config.toml
d_mlp = 512
qk_norm = false
init_std_up = 0.0488
batch_tokens = 65536
steps = 9498
MLP neurons of a small language model. Each row is named by its layer, matrix (gate and up: input weights) and neuron, and shows model dimensions 112-239. Each number is 500 + 25 x the weight over its row's rms, rounded and kept within 0 to 999. Numbers have three digits each. A neuron's up and down rows have the sign that makes its largest values positive.
After each neuron's rows, "fires in" lists the words (lower case) most often at its 100 highest values on Wikipedia text that the model never trained on.

L6.gate475:519492452524490470508460485476509519498493546507495524471505545506496506525524460513511480505488515553498524488470491518498507487500506497486446489491451478516505472514501499513539512517503509481519458499485488508491517458477493499547474566477499480579537520485530522480500471509496512511500491496480515517476481500489536506490457483517490526475481528472561546560512496531508486462519
L6.up475:539506488496492466438497484508509484466502504466481496467456493499521519495473488498550490509494505577570524506496486525531515478532499545527501499502507482507534492517482519502492503497517510491562465488488485489530457519518501429499495464506470485529506512510470478487497485533452486516492469506477532511462522542472497468481505530500529514498509480450469541519506501506542521500487
fires in: "at", "festival", "it"

L2.gate107:484537530493508477544477473498523501519520541485467524445494492511486512507461491475600539520483502508484436478469489491486501514492491489501476517476482521514502511507529522512523496492509524471516496483494505510510498539520524467506502429522464500522536530448457497549520542497475474479505488492514502486496517531525496477445548495496512506521502508499531500518452510463502504531504
L2.up107:506525476476513505516528486486521506525479530492517520455494521504509522490491497465513510499485500497475472507533474498469505506491464514544463459493448506482508502499512494462474531534509526475478511519552537563484465478468482527480508463471495532488546497496471467496535489493508465521480463530518513523523447535520571484481513485509460508514551554482522505480472487481518539528508
fires in: "t", "would", "may", "helped", "help"

L8.gate451:532477484509499465485470513472486523510455504511537530491516520489527531494525499470498502546492483475477461466469533524499519520481487514469458537502543521474459516501498492524548494557453518501542514497529507539480457430525491481516533517479492457444469470509505496483505523517512463531507469524478519481489471490524505508467503525484517462522538487507496480467501524500517531448528
L8.up451:474473498489474466510496515512468484539517477516505515517511482506526527486507504470515507567500506496464466462515528489506519509499513480483472525510507514470455496495468499507513483511477527539509519511494480511503502492454497493566495512493496513475499505514508521463465482502495532498517461499536511503493471518493455502492487521472503495490547495500499517494561473523465479494490
fires in: "that", "which", "where", "not", "than", "who"

L7.gate52:495498458509450506501462497490503436543499529499471488487485493477477476492521507495514544522470523486526500484520499465505497492476493490468491494456476475483524449537515477520533479478471533491502562524462445447475509478506479463506503519461489520464435457519497447499487503512482523522494476507471483518497503505514489512517500522483491502502496540487481501527493510453493535497482
L7.up52:464490574530513467493500434485474486478493517512498470480471494530511500515493492509521488498472517532485467502499495535501473497508465487520462477484459507493536451537503493500461501499479450501478505550492482491495539503484531472444504528509499508491492501504444496472533499489469524505507495508494531500540511462489495451475510478466475555543475499498510528532474469489537507525492
fires in: "after", "while", "of"

L2.gate124:523507491515525490465460502475514530451528508472507479503524536489501476533470504525518525530556489452505506448495512449500504530501503519499495518515543539505495543535503515508508464509505541496518496514512481494488522513505522468545511521515539492500499459541524510537454499498428473509509483498485508470495533494514469507486487472528555524464504482506488557474484489505493499500454
L2.up124:463469469457495491552499523475504499561524473506416491518460483497505484477474484514474522449501544510511468506536451477507556512522473483491563526520535510490522500488514505468517531496474541477485480514482499485570464470528503520559468471498511540506504483493520534486547511504528467472465501495489496467507507540505510528500539486476523494515497500501497528462462500514495473507539
fires in: "central", "through", "middle", "throughout", "from", "mid"

L11.gate68:488558450506473509523509507467480533535546509490486513469513485513504474488480491496546504462486468485515443543459524490485490515515510493526501524469499486500526487491535490486474531480534490495526480480514527497494510512500452473486473494517525502469500481483520476540514504510548522491473535465505510500499459534391453485511454493517517497529476489487507450539461502478508500503490
L11.up68:478443485458479482525527548465468517482501490479497454541531489546533541475535482450529502502504502495465523483508562527533488491519499485564517492526479507506498507469529509476509508530488534483476482525482508545477508523479493525472477496494500488497513532477515505473517557470488529467495520501499489463500501489457497485498516513497496460434507523516481511481487519496541520530509
fires in: "would", "can", "may", "cannot", "are"

L10.gate97:520502527528427519492460542510456533477518496465493535561529533437462522492470513483515499501472442473495472533448484497492503517511503505483545528464472466528481520512509505490501513509484496550466492456534495475532490490486453483527490502509483542493504451519467478516491476517519507505485505478517528437512501506470517521540510515502513507468512480465552491477514517489537539542518
L10.up97:475522534510480485479511465489491485517485461548468489524482496486522491512502492521509532537531474536487532483487503522488490486460498493509491462509456514519513476484501478468484462569475514504492519503485517466508532470514473508566498532486500531507499496529474493507475468489525485485501498518506508492467471539456508477508481502482496464513488471506494553518528504491476488502520
fires in: "than", "azerbaijan", "that", "throw", "indian", "india"

L10.gate410:495522545524527502487447522492487540500457532529496515519492497487519492496528509486531497502507499464479508554503495514470514493522503461492520532502480511500520522532536504458494510478452532489492492515504481514480494489502505518472525541575511498489503471494499487461523480508514484464498542528497474526467470502493513485487504544499519459516464493541484508481498541486480555508503
L10.up410:547487482491514510503506481458521455511484529518502508514517494497506513496500512505522490487518535527541521481472486494481528480500473465492535476495479528548522544521514514482498485518506511493493487508515468531461479523516528468479525468491543500497492548477503474523506530454463542490516469485521520461531508486500486548493544471505483487509497512519484499509433513501530507496526
fires in: "be", "was", "been", "is", "being", "are"

L10.gate473:529502502491534549516497511455476481513482524542486493455491502525509507505491498552510484573457508483471513535503486489448504504527489523494517500476493476465510505525507561481508480487503563527473509552531479527507478482509509505485504562551497499503488489475511478470532427506482552481500502538508507515540535487530517493496500513487514536480472504477488477512487523478493515496475
L10.up473:463464465525512508496488490521514510467476520502500564502518507496501485530511489504483494522492511501508464478508487486489497502519464510500492483481507492493522468498503501521486496520532535516488520559498468469470457498493508509502495510513479527533470547440511501512485538466501518460501480495489532501503504522490492540509478448531481526507462524505464476495450542482497465493514
fires in: "to", "was", "been", "took"

L3.gate483:501523469486502481511486443506523510514506497501528503515501561511502517506511472489493532513492507485520497490500519502475483518524498517536494467509551505474493556518439497487443463517506509524479491490485482490529499496468467516527468504526477483443536468514517513524512503460500480514499493482518518512510496487520464513494475504459531478494545527474535501547517467514501523520484
L3.up483:468503497474513466499491479507501510480506490504513466475465521473493492522472500473562482480489488530493499450502492496527515535546535493493510527531508528501477515507491499454522511495567517500488498555517501503468491462498493533530573540497507510489467488468524539471485516494526521489478524497544476517492509513503551522511491517500543525515567540459483488510494491550541517524499
fires in: "of", "from", "by", "across", "tropical"

L8.gate170:490499479513511531521522520519495509532513493520505508515475506511491489460439534500575496518512493537515485496500465484507534537535540486491487509465532504491482493535452475484519539509532507519481487540467465485510500496535498508510510480465516481528553493503452484488494526504530467462592522486478530479485475551467472459496501506484468468474491479490470524489548530523476555507508
L8.up170:498515483487529499557507527474470476483498505514478503514478462472493451507516519465504501487503504485527535522517461493510524527544504514521493475485546491478501517500499522509493509520462513508545474489479486484500521529490481505512524504518488469500521491505454465492482459500477471566510479463483480487492464535500426450503471497494487500480492501494461449523506534487503470534490
fires in: "more", "to", "density", "higher"

L7.gate75:474456492490513493521486486480529501499506513488470515500514527510529522460507533469546559453509517497497483510463491507513469479545481534533470478517493501509485543513458529503537506461516533528469511483491505485532522512514497460522499529519498489517510490534502520531467541489495478460495525485490525436492496531524499498496510541457534511484491528493518498536546541507457508515472
L7.up75:489509517515503529512509475454499538555510497536509512434528520503458513500494506502526532527507511497522534531488488512476481502553493516545453517477509479488519496533495547538499537527508529501494471511534482560489457456500483499524489547500490501527497483472513506482520503503521488488503515483482477559510512497510493506479512513524479504503492557489520501516493493497514489497502
fires in: "of", "to"

L6.gate262:499524475502469502513499456495494517439497468499481516433509500529485538523517475494463464547513483500465520496539512521484505542508508517505472512498494439526536544501499487508523488505507501499497481478485468483474516470507488497518508513527524530547531477492537517470510475508529568480522523507520507541504505493518494483454535528503491458498474518528497492501539542472510451510509
L6.up262:539545495498470491529501467511480504545488463480510519471527538475498485492534475522503489523523459482492506495466494457464500486514552480512501476536465499545475469555514518494485527482500476493479510514487469486535543509518501504508513453536486486504491507534490533501514549456535492491510507517479539491559513471480474468506478504457488502550509481468450485485503478510524492534494
fires in: "a", "an"

L6.gate234:467477525507514513503530534469504552527483502470491455551510481539520491506496470508437504462503501466497497528493502513502486502504507454508490521462509526444481505547467524480490522482474530499469542503484537464494481482508512440492511510470510502509504508544483515514487531513494525518510515474517519481529499500526493502488495525492519465509494496546523501540476500545472514469544
L6.up234:510489446483510467484427528458493539484478525509480511488472517503480531519441510500512483479500474506518508455486525517498501485542497517501580505531504531443500508455506560526478485477537513501476498554543469460487513522491491500495463501527478516514500517539441498468513503491533472514485513508509496515524538470503504482477483536475521496511466484493484518531486526471525491488504
fires in: "of", "southern", "northern", "in", "texas", "from"

L10.gate419:511505469510511501486518531477515470493457493470504531499533523480461570506481466488522586494485504472496520487502463470512523491506477505521542511449493522531508532518503488483477488489501508475511461482514491515435535500486497500469518549493513490508531509487492506489458464479482511480507513540502509485495479545492513488545519465475528520478500517531463535469483471469471463513477
L10.up419:471460464509517499494481464492555543494498542516535539464489484522488530524530488489486493474517498500476506514516467514503450524527528534495489515520504495481469513508493481547478489492531546477477488470529474481527460530463507484537437483502505489535500502477523492524486506523517513516482482558501479518492538500505510463532495478487531511496499499524531502470539477504521519516508
fires in: "at"

L10.gate492:500474460491502491525456554503504460498492478497453517479503502491527464519498498455542469503456491499468511487481536497529481547543556477535514504529492510527497484485493526500518521476483492492490481511483469468511468437493450519498481526488534498517449512533507546507526482526497500462475519512502518476530465446481468515477503518483481461480537489517496524488488479522495537511475
L10.up492:515555493537512463525489495505516496496499433492500525519449528506449481468475496497490520521525510511527554504499495509523517479502496484512495514518523508499462542482503513496576507526540518503537504524510484488489517498474517545473497488482559485515559499527506510478498510504467537507529505497461513533470456479495543516487463525498512458493481507534441464488509487516523490513490
fires in: "as"

L10.gate17:526497522528524501512520499563524569527459477506497526479479536496463499471524494501497481510498479481511469548528512465496534522547488503512479500501478467463498508526479487502516489534486468449476469523517507490542462478497522495488480482532516502499499511519447488487474498497510504496545505531507512476462474529508465494496465547478501541501526511555528509480519466547489490525535
L10.up17:500536481483525536498464507497518523485507508484538488499473498512478463481530542524514512521488490487507539478498535546518481504515512523501469494519466550463468483507449504520525513502500516532525554503531547512505549487515488492500516512518487476516477532496491510500511490469481475463535515509531498498476508481479495454474497510468496495518496480507458531494551510488527518540463
fires in: "in"

L11.gate409:478469499528486511539429465528544570522483485473494489501506498497461492485507519518503495523486512500511476502497521519492484506519495504512496508523489515498543507482509490493510494469473516507449501494499503473510496516473477477518529514501491490553492523505448517553549495528493527539507498479487546491494502476500528468535473490489523484510460496555523534495502515509518489534501
L11.up409:509561485468489476498504513494546478537455492528504514479491535568490483465492512561502526484469467502498509495525480502496513524514538455530487519530494493467553482496459496482497516501487478504474540517505533525489488513462506512504492503475515488541525467517502514540530467447493490472498486477488539536515576493482503485459521473506538475561439497507511566541532480522507515524510
fires in: "from", "by", "with", "of", "its", "in"

L7.gate232:512471519497482517510526546478507533547482514486483474515509521505460463504471487498448521494510526461520468492512467531449488500476529523529485484490536482474557528522478548556486492499504515488484479514474501530498484515499514417522521529520475496522509506503468517476502517489528511535483524497510523513477498489490471459507531542483468512513540548465504547520471557543497505483458
L7.up232:505483486494519548471453495505485514493470492516461477513518531522523473502498471479514514458493500459505511459490462495463507480534510523501517516506492466527507563468534484515487497535498467526426485487477491522495550494498507530494481503487501490529530533531517545508470518546507495486504484507503503486470516464484463492468502525497509475481465489499540515532511499483489488506527
fires in: "of", "in", "to", "on"

L2.gate491:504517524479506520495487519497507538488424489497508480499497532501506529526547487522461530545490515538479477498523484507472501469500519521508482491506492458505478460509488517531469447482476523474506482538508499509476565524527576512504530495485556537507446439465499521509482507498476511524503497534550567547523473481506520473523525491481481446499519544471501472462462505495478560501516
L2.up491:537522483504509532504470507479497517492483516470469477481497473462492513469505505468561479514500481485483488476460485415456505495501484521509505536502461493447497501506498501494422483495506484547473514517547522514493470501507474509492515486508507512538526487458518502505511539536515487521471481505507464493512508516500487530486482517512487524488533507496579490498519523489472487538550
fires in: "football", "basketball", "footballer", "together", "volleyball"

L10.gate42:510501472457500496492517458533481476502527529536457496475538514496491513502502519482516529494482531528477482506493499532514518540530502494489526533453503482494529523493555425521488532479485495491481512512505509527475476464498475505506476508504531508504504515478490474501526515549493514469536491489522533476506480496480499526494509498462515514478521520483517490530538489511464523510493
L10.up42:476537496510482511499443474479536493481476494494478540490509467559517481485496539520507509518493485485489497520546526497467477513499486494535501505506513523510499545467460489542509511449490521515469500503489524499457528508526512493500482496553498516525526474454481470532497501477497482510495507497544518499505470501458496464477516525507470519491489477470454491492530508520508477482505
fires in: "to", "in", "for", "more"

L7.gate381:513514498534494498486493530504506504518568473506492475490435474491506509488505482458514506528501501454522448497461487517489543479489475479489476497513533512505455511533468501502493524480489492480470488500503558485495534503496507509486506529505518551460545495528435497462489505535508530499499498504474527528514484509516530492522495511478482432493489508511500509482485518520496496514535
L7.up381:511510504488548512505478476484459497486487526446477473499470510517493482433509521497495504495530523518551519498512532522507485438504484519533468502481479502467511531491497518520507502514517485515509542533510516529485556486524464507479456532500519533533490512530546521475543490531552442498518480507494532429461499515516532490513469491501496466507467534519491504471528502466480475551513
fires in: "southern", "together", "massachusetts", "neighborhood", "basketball", "washington"

L9.gate367:478471477507531461505475498533487466513511564456507469495531535527538518474464531515527527506462561511515487463515512467516483514496504487496500495492501470491454487550527565489498545507494492482469466508516513488489452504456513478530491515520505516493534506507466515490499494492507520510491524500501466481537524488490484507530536490474483463493516477504548544499526481496526473508491
L9.up367:524498460488485436475511488535474470500534471481490492498513526508509488456537545559534509511506496498489500514485502514489497513487512485517498517483519522467503473509516510486482489461498532507497482509485530493527471483514507514544527503521544450482498536508466481495520540453483488522505522501494517485456492481451521487527441558442466455486504478434485525487504477540505496509474
fires in: "in", "and", "it"

L6.gate67:490446447524550481462505458462457527524526471518516511497535520505490473492590496491501525534470485510513492513521475468496483452508530469524495508474502503511471499514510494526515490494481464491510552492458518512520507476494502456495478526524478506512514474477502485503518507494511512502529509500505492480495568523543484521495531493466505514495531537528480525481486505494483546477507
L6.up67:495486471474525527527465507484519502532482516498497466469522479501498508467487494467540481535494485487505486494477483506479535515512448478497476488452467456507503534513464514509509529471482492502500501486530502507475471502478476485528521535520508502490548475500475493507457432562487468532505548482475507471498489437498495498529507541524439528455515524516495473484480502517510479460519
fires in: "to", "of", "for", "that", "against", "because"

L12.gate424:474498486529453515524456480531550468527484529496479486497483499472490482550438530512532501506497490499494492536519471514462507487509485530495454461447496461521519510459477529498516514452524476453498467466522452500538509520477535473496540549480511488461469488480532497531509521507487543518520462546496498515495489517499475540496504468479527494527487522491494500514549513487511532485513
L12.up424:508500492514483515510449489515523504468483530485509516488509520478459451494531484491480499527501514497516515498507476472492489508538484488552536539486462468498488516501515518519487468487545503536508486473514515539486533486480524516527490524489480502557497491503530520545502469524509474560457479478477508503487474511492506475518478484482486482516495539497469497484522493489529517519541
fires in: "at", "well", "the"

L6.gate184:518482456486523528463528481450467499480443518480491491506536517560480490518526507449510521515533492479533473538509486547478515447514517483487527529495527462473513507529479478514493560540545546480488531546517495456477538524518474465533504511539478516526498493494529503479479512492482480477505510481490562526504513527500453551508452519520522497462456535477502451507505538544484528523500
L6.up184:493460518526502515499469516507477519561512481491505460510465494519482486521508484483476488542478565511486514533562491498482470426493577461479505512488502516531489504487471495521530495553502535473500494496470486477522507489507493520461521515508519523530560506533494515580491517517467534528498510520547517464553531514501508509458494496522489508506492518484527525514513508473515488523516
fires in: "in", "on", "with", "of", "to"

L6.gate16:466502459479487487500465450481485525532505500515517491511490546500511500532446449479508537500515500507488467514484508527507503495561483519493500518514510450522495548523524465524492502487482536478524467507529478526513511483460472527469498530480515472510538534455510500503479451483467490516500451485516496516492526517490552474528538504494498507474484492478528493476508509478501521490515
L6.up16:517533539503473500506474499500443531521510508503498479487543516519543528501471420500507513494499504526505561520494467532489530531484516515534483527512521519496500495505513482526531493494497480509505484486507479473472428522460478435532527485469512502497508516471499483505536479497550502474445472482513503540517468519499526520499470497472493550515439559502546499477510488479519473528507
fires in: "on", "once"

L7.gate37:542502500533484530523463527498494542506511494514480504518502545457538526541555515487507508493515482499527492536514493487497477512539490504437506544458490485478508487486520467529494541512461509502495475538495465521505520543557499479503472519489512473510483532555510488485495518526460514550513479433491501486529517461506514528502509461514490470503517476526506476506533527522501548453464
L7.up37:518516483523540469473469468481472499500516534523501504472515555490497553534521495471504482527459496450518489504511523509492507519459516478501488518504495502478504514487511505553503523486543477464481494457539538529499505524504517521503494510496529498487422464504528544516491472460509478482514484464507488514521514500432530518495476502483516474458515501497488514513488489492546519501510
fires in: "league", "population", "footballer", "football", "athletic", "youth"

L7.gate271:499485470512458467516526437517515516475489522498533517514499462521504520484542539518528534474464530471496504512489513486497499472501480478532527472521511521486507452506464492520460512508464514537475551539530515454474489475481458478544521512509470518527523485500483509522542527461463484502456529509481501468437501556539489490485506487524513483472456551480511454495510536514484471463482
L7.up271:515503469452494466495499458477469534494514490413474500518493514530517477485516525538503482506491448491456502495475518501494475492480488473471502458459517454526516491489473527538460531513495503484563512495510498517506497528513506500492506500543516482484552508517503480486506500494484512448478518530468511453516448497505490485510526489474485583488481532459485493504512494499491490462508
fires in: "to", "of", "former", "great", "about", "that"

L7.gate19:447503522499475559509491497511486494528479484467488479496493539530495486490487480508492503496536482466484507514531532496498527525497442511456457514503500506487519585496505466539465497496477533528485508482492514476528471467499484465484494485469499471545498477497487458515489493498465471525490520468560487484567461513435515520533494544473496472530499551493511508483501531507480529528461
L7.up19:518533508491476462513512460541520507483495525529479482490516484545515509434492466533524481543470474501488522505496469515539495534512498480501473505525483488539511478486493473532496553457521528499522525523516497494541513525453540489495505499481513467484550472507548559492511437476503526492459450526506462502515439520486521526490485500513483492511472490501540492480518468481503482497528
fires in: "on"

L8.gate231:504481480494446505492471492500486509475504574478470458516526528465434492486521490559496494446492513454503449509533480517481469478483528471543512479491573466545534523481477503541520486521516517487520517521536497483479517505516473527561453498487441467484470472451491534522464491490485522516513508522501491513518478468547494481481518511528507517474514492503518511523486528503462477506476
L8.up231:518492513519495521507510508488522557446522533467501509524510550485458504455506484471563515472469530475503496502508519549482484487544557476497480488473504509497501521467536518530510512482493513481556497522505487494533444484538465464478466491480502465473480475483513508494505519454488496512508532520487505508537541510519549482523523534498515486498475535488510482501458528490489522518482
fires in: "of", "from", "in", "to", "at"

L7.gate20:478474519492490509531518534479504522551451467503496481548503517508456534502537493498482526541516500455577519520513490510482540485527503498498468487517517488445463510534534463510547475526501489467465498492509484540500538519523484493513479508507510483539527502500501508493514464505500497502522482497517509464505537529531471537505521571528514482520505534505499480536484493516486465520495
L7.up20:471509446485493464498535466515496501506462526501497527525544525511498489462532493557500481514531507466495484508516497510521469467484509499516529481487517492481475522516484488542460566531471471473479528488510492495553509537505518496487498502518527509547479538494497464525513523485551495454439531466531492449540469493525483504494496509473485487510474522468471518450527524491536492490481
fires in: "of", "in", "on", "to", "with", "among"

L9.gate84:482511507550499542473477503546545533503475507510486496498504520473528479508485481504534521498518489505522481500478479533527522519527496441517521507503514503539489562523497475458454488485483481480519482506471528506512474498527557475533462521494494487525490522513467491465479480508464470486499524437533508515570506515508524477490501504511477504482503510476509503497496487503514488463506
L9.up84:537484509468524479483492506519478502557513477462502496482432519485500534499543506552508511483500484495521502474518493503483517500524540502529498510521472485521461527491458477518467525478502529495489516489477553509539474468464535501516475567489490516516458517507471497498465467502544494489511460494517507492498435488500463495474479519531482462510499530498495554462499511528538491476479
fires in: "all", "one", "each", "variations"

L3.gate439:472505494508523515508481497472510503501451496498514484505529565491514453464522469502510492509485493499498529442520546461489450456481467493523508479484511495509514534487472473500532484516471491474507490496550496493483501465543511470474489522468493501490498490530515521480483512521477507512473456456548481475490482494541501470510493474522540470509503518511504506505539498484484508498452
L3.up439:474492466506497553482455541535495480547452490461497511535515492531549500478510490482482453486469466466507514495518490476481508496481495505548496505541500464480530503522489469512550494495490476464462523496517537525550530485478524476503491493548451499493483487529516482494465514524465518496510469462494507488507476466500503522494500529514490493493510483527510546492513521495500459526453
fires in: "all", "both", "each", "what", "whose"

L7.gate1:472507493475506507538501508512518481482485505491485535460512556483536505494458454493497524534519536486491555486510495493497511516519539493518493466493509552540512515535507492502470445486517487518486487489494439437486526450503513472483498554494506488499497560462516491455465518518502502505483544510506474489528435464504495505512523497505511484482512502458482492467479471504515520508514
L7.up1:517522461539492484511495540509500486464511552499549538532515541483495468495458476502542544481493504466488523457491527537503507496548509527486541499509491506504475498528493552509514493504471516525492480516486486511491508487480521536465517496505542490491496546547526485502478448496452495497526517498499470486464539471487543502547453485508513541534518528502450508492492467484488531471498
fires in: "as", "california", "comedy"

L7.gate166:524543461482492516496476473504477498461488499491509505442483509548479494495505496523509505530510488464517521496494491509467504477506491503458485487502472473507523469459497480490473559461493525443502511529519554520501517481525486508499527502506480526460534474459478489503511450487492540439506491450529489535537456520448528484509486501482486483525484456502536475446467531519532511474512
L7.up166:561511541485539532498533502562520526468479516508538544487500514495475497522484518474555514522568473486555554493489500498495536522509559532507492521501467451499523513494439520514495542502511476460505488481556502518542489498504515532517501516539505507502502503478510492481485451513557502512503544510492575517525509495451518489483496509484491533497528502514487502503560532490518455520521
fires in: "a", "an", "played", "available", "became"

L11.gate480:502458445478492537454484508469520515473521492508502511482501479537523477471539509516484505501499486523506496504487524540472510529498530485491500450483500485498488477545506498525496505470493536482500550526509581526484494509491481483448513506498451537502481511499493414462524461442448499481487463467535498451539499515470507468554487473493495506470491473474493490470481487467527532510541
L11.up480:485516461538514473489483489505492487462468518540499523496493489557526489465458510537511514534499498477499525505524491513499487515501468459506531506530482520522488483488486501506443488531521507498494511532504550527502513476539477500455544490506478486474464478514510493434479482505448514486523502482514529479469447470477480503490551480515535531484468502487487484481487457442510486539494
fires in: "be", "was", "is", "being", "been"

L7.gate238:474480507507534490507504503477537513549442487484504503510504506485510489489498535476496511537483513494517533583452529486499532539521540532519500468520510508527535520536507462484499482471491515519536485501518519496501468535476464487477544543465501493563498491487482480501501528486479480489509538511514513523513528503502498505476472498498503501517501499504450519501530510508503488543539
L7.up238:508527519483504501464478472501506520480464479490474516533433529542516499512557510451528560456535475527546480474442494498512495505518513513480500513533537511517453518430501466494478471495459521529511485475470509497503497483476465496490505496473502490523514502534494505488467528433506503463518530494478527517482545473502488464496530476451504475528450516525480546475485485469511527520487
fires in: "of", "two", "these", "most"

L10.gate319:534500516469468503468509548478550508515500491514519493515491491494491510494496500524531545474491527572478499482480520531508544517519447493517508498469538566528526484571540511509487503497486505449471475454510478501500545524510484462508542521479501468506497499532475446468480450570486520463550491508489497475486479459502469487519489541482475490499480529496463514476479514527499496524494
L10.up319:467567503528542515501498516498516492533459530519500491515531492491494514492464492518481502540518490495497470479489495555525503472488536504521498535499553501487514534535531490472483539486514528451500522459499478478486462548515474514505504510499538466522491461479481517485475521457523520567507521517536464530500477483484544524494517465500459510522465512479545574482484508519488533534516
fires in: "be", "being", "before"

L10.gate502:469528429465456511501515508506482458565518524491543534513493483528483465525529472535544486510494506511443501533520471483490510515517448520492483515524446522480496540538497471475475516480541497491481550505506513537521521488518498478500461544523510527494458473547542496468522452524507495474510528494527494474479506494500489501501494464529519492480447506483487479486462500507518466512509
L10.up502:480517481505488456473493465498494482472503511501511517498491497519488467540536519513479478539525535507479534548494450508451493491485516494533514484485492496483479513531487504462458511527502502466534489523489493521486500482480510516526506457471502559493503510479542466501527475504512468527487520502531533491521503524493530455460520491503463462491510526484477526485501476482526476494473
fires in: "was", "a", "been", "became", "is"

L6.gate78:479490494512508560497493534469502484519479480521518501476530483485515485476501470487503499540521475526464518553473503532452536485471522526494476506484447481515478520505535508480482480520519494477557471477515491516509496438509517494477463507485508531493504482557514447512519499518476493452510484485541513468501504513487475498549535494470532487453479482502542460492516482513513467497471
L6.up78:529482485510532528484516520487506489550473488568526493545558457506477482529492487473507517573513523520490477496482526471501513511498512497495484480509524491563539451520469496507490514516463516504504517493459547495525527470507507507483455522493445511451510487492450482465514555515490493501510474472494518555524480465499517544548475514526490530436477494471538492538458509511534521532497
fires in: "not", "before", "began", "being", "almost"

L6.gate183:525514473468507490514514549471512519513440530474484469502512483466486492509501531488511491465486473487515508471499475500445541458489505474497534502542498504471502505509517485471543527528498508494469511508539556499534513532499494464504498478489515469538450498535497532470479557508486504502490480537487505493527542517515492541539447499509505497520448516489471493481466503506487489556521
L6.up183:491481551526473470550486512484499513523479483504502509473494534500553505509488533565506522476509518491519508498460502505496534523487494511518502484496491499527488499477498561554506521524482492483498505489477485488470476501515520525482499543524474476516498460532545521499468497477535512498491453479493487478532497481544508529503547484513478515456489501473502502556485499502529499483508
fires in: "of", "such", "those", "the", "other", "many"

L7.gate31:480495440528501493579484496459530504515512548509483508516469541502505515485505506490506562501450504480508557483445506510534517545482494528484508492492498480526468467510480525436481496487494495478503513484488507538510516517531481521508494489526517515496468525510501490470520505467533513497475493475489483512481481446515469508581466509481550546441519520501487518517477512509454505507518
L7.up31:500454512512516482497513498508490553499525499479501528513540516506523492483495479514510508541481485541510475508548485512503539526486438507531487461518494525470521479541490491502514513532484500464484515479425504501435490498489493493473523521567472466529495487521512502510465540516522521503470456521527462504482490501472466467496479516502487481456542483481522505531515485510532496488463
fires in: "a", "of"

L7.gate467:477473493493507476477461532496507482542468535536473552484491517507530468473530501493491507522559507512501508500484550519479529491499532512457474487513515503535496490572457478497487495558524525510479471512491520457523510487512479494482521516481486499493473475494514472479490517515451457497504480539522495530458526534515455473486498499456483455512474505480468501521445482495498533482518
L7.up467:466528475549488512429525479511470512507530551519511530491500470527505499490469492500504532506500499489488457525477500475536496484480518526546492478477522489523504481489506475508551496500494503541496503520473526478519471466538501499522499522505503459472537470483513480513500520480500511518487469515498514477461488497495455522513470506503518498499476511504519516492473483493509512510484
fires in: "when", "being", "before", "began", "after"

L8.gate62:463458495495525497490481507506436565492510463467517527504540480464477509506521545489523491526485516495487512529499517473529490486534480480518444499483509522482463561551476509484518493509546468488509524479484521526528511524497488501479485455495460511493503489493479488519540472507476468510502520472555489491464520502489478524481522542476510511492511501480480522482487481489510517506491
L8.up62:519538513496461485538510454472505529501519505522476494538489525486508490452479509495532508468511460513508526472521461467499483490520506501435494463494558501469470482447492470500497502506476502467499521439499479484534512536489521458469477473513475516514475505471529468495478489526456487502479502524451511476507510508460465509519453467450525496462502474486473494464464484516513490468505
fires in: "with", "campaign", "because", "in", "to"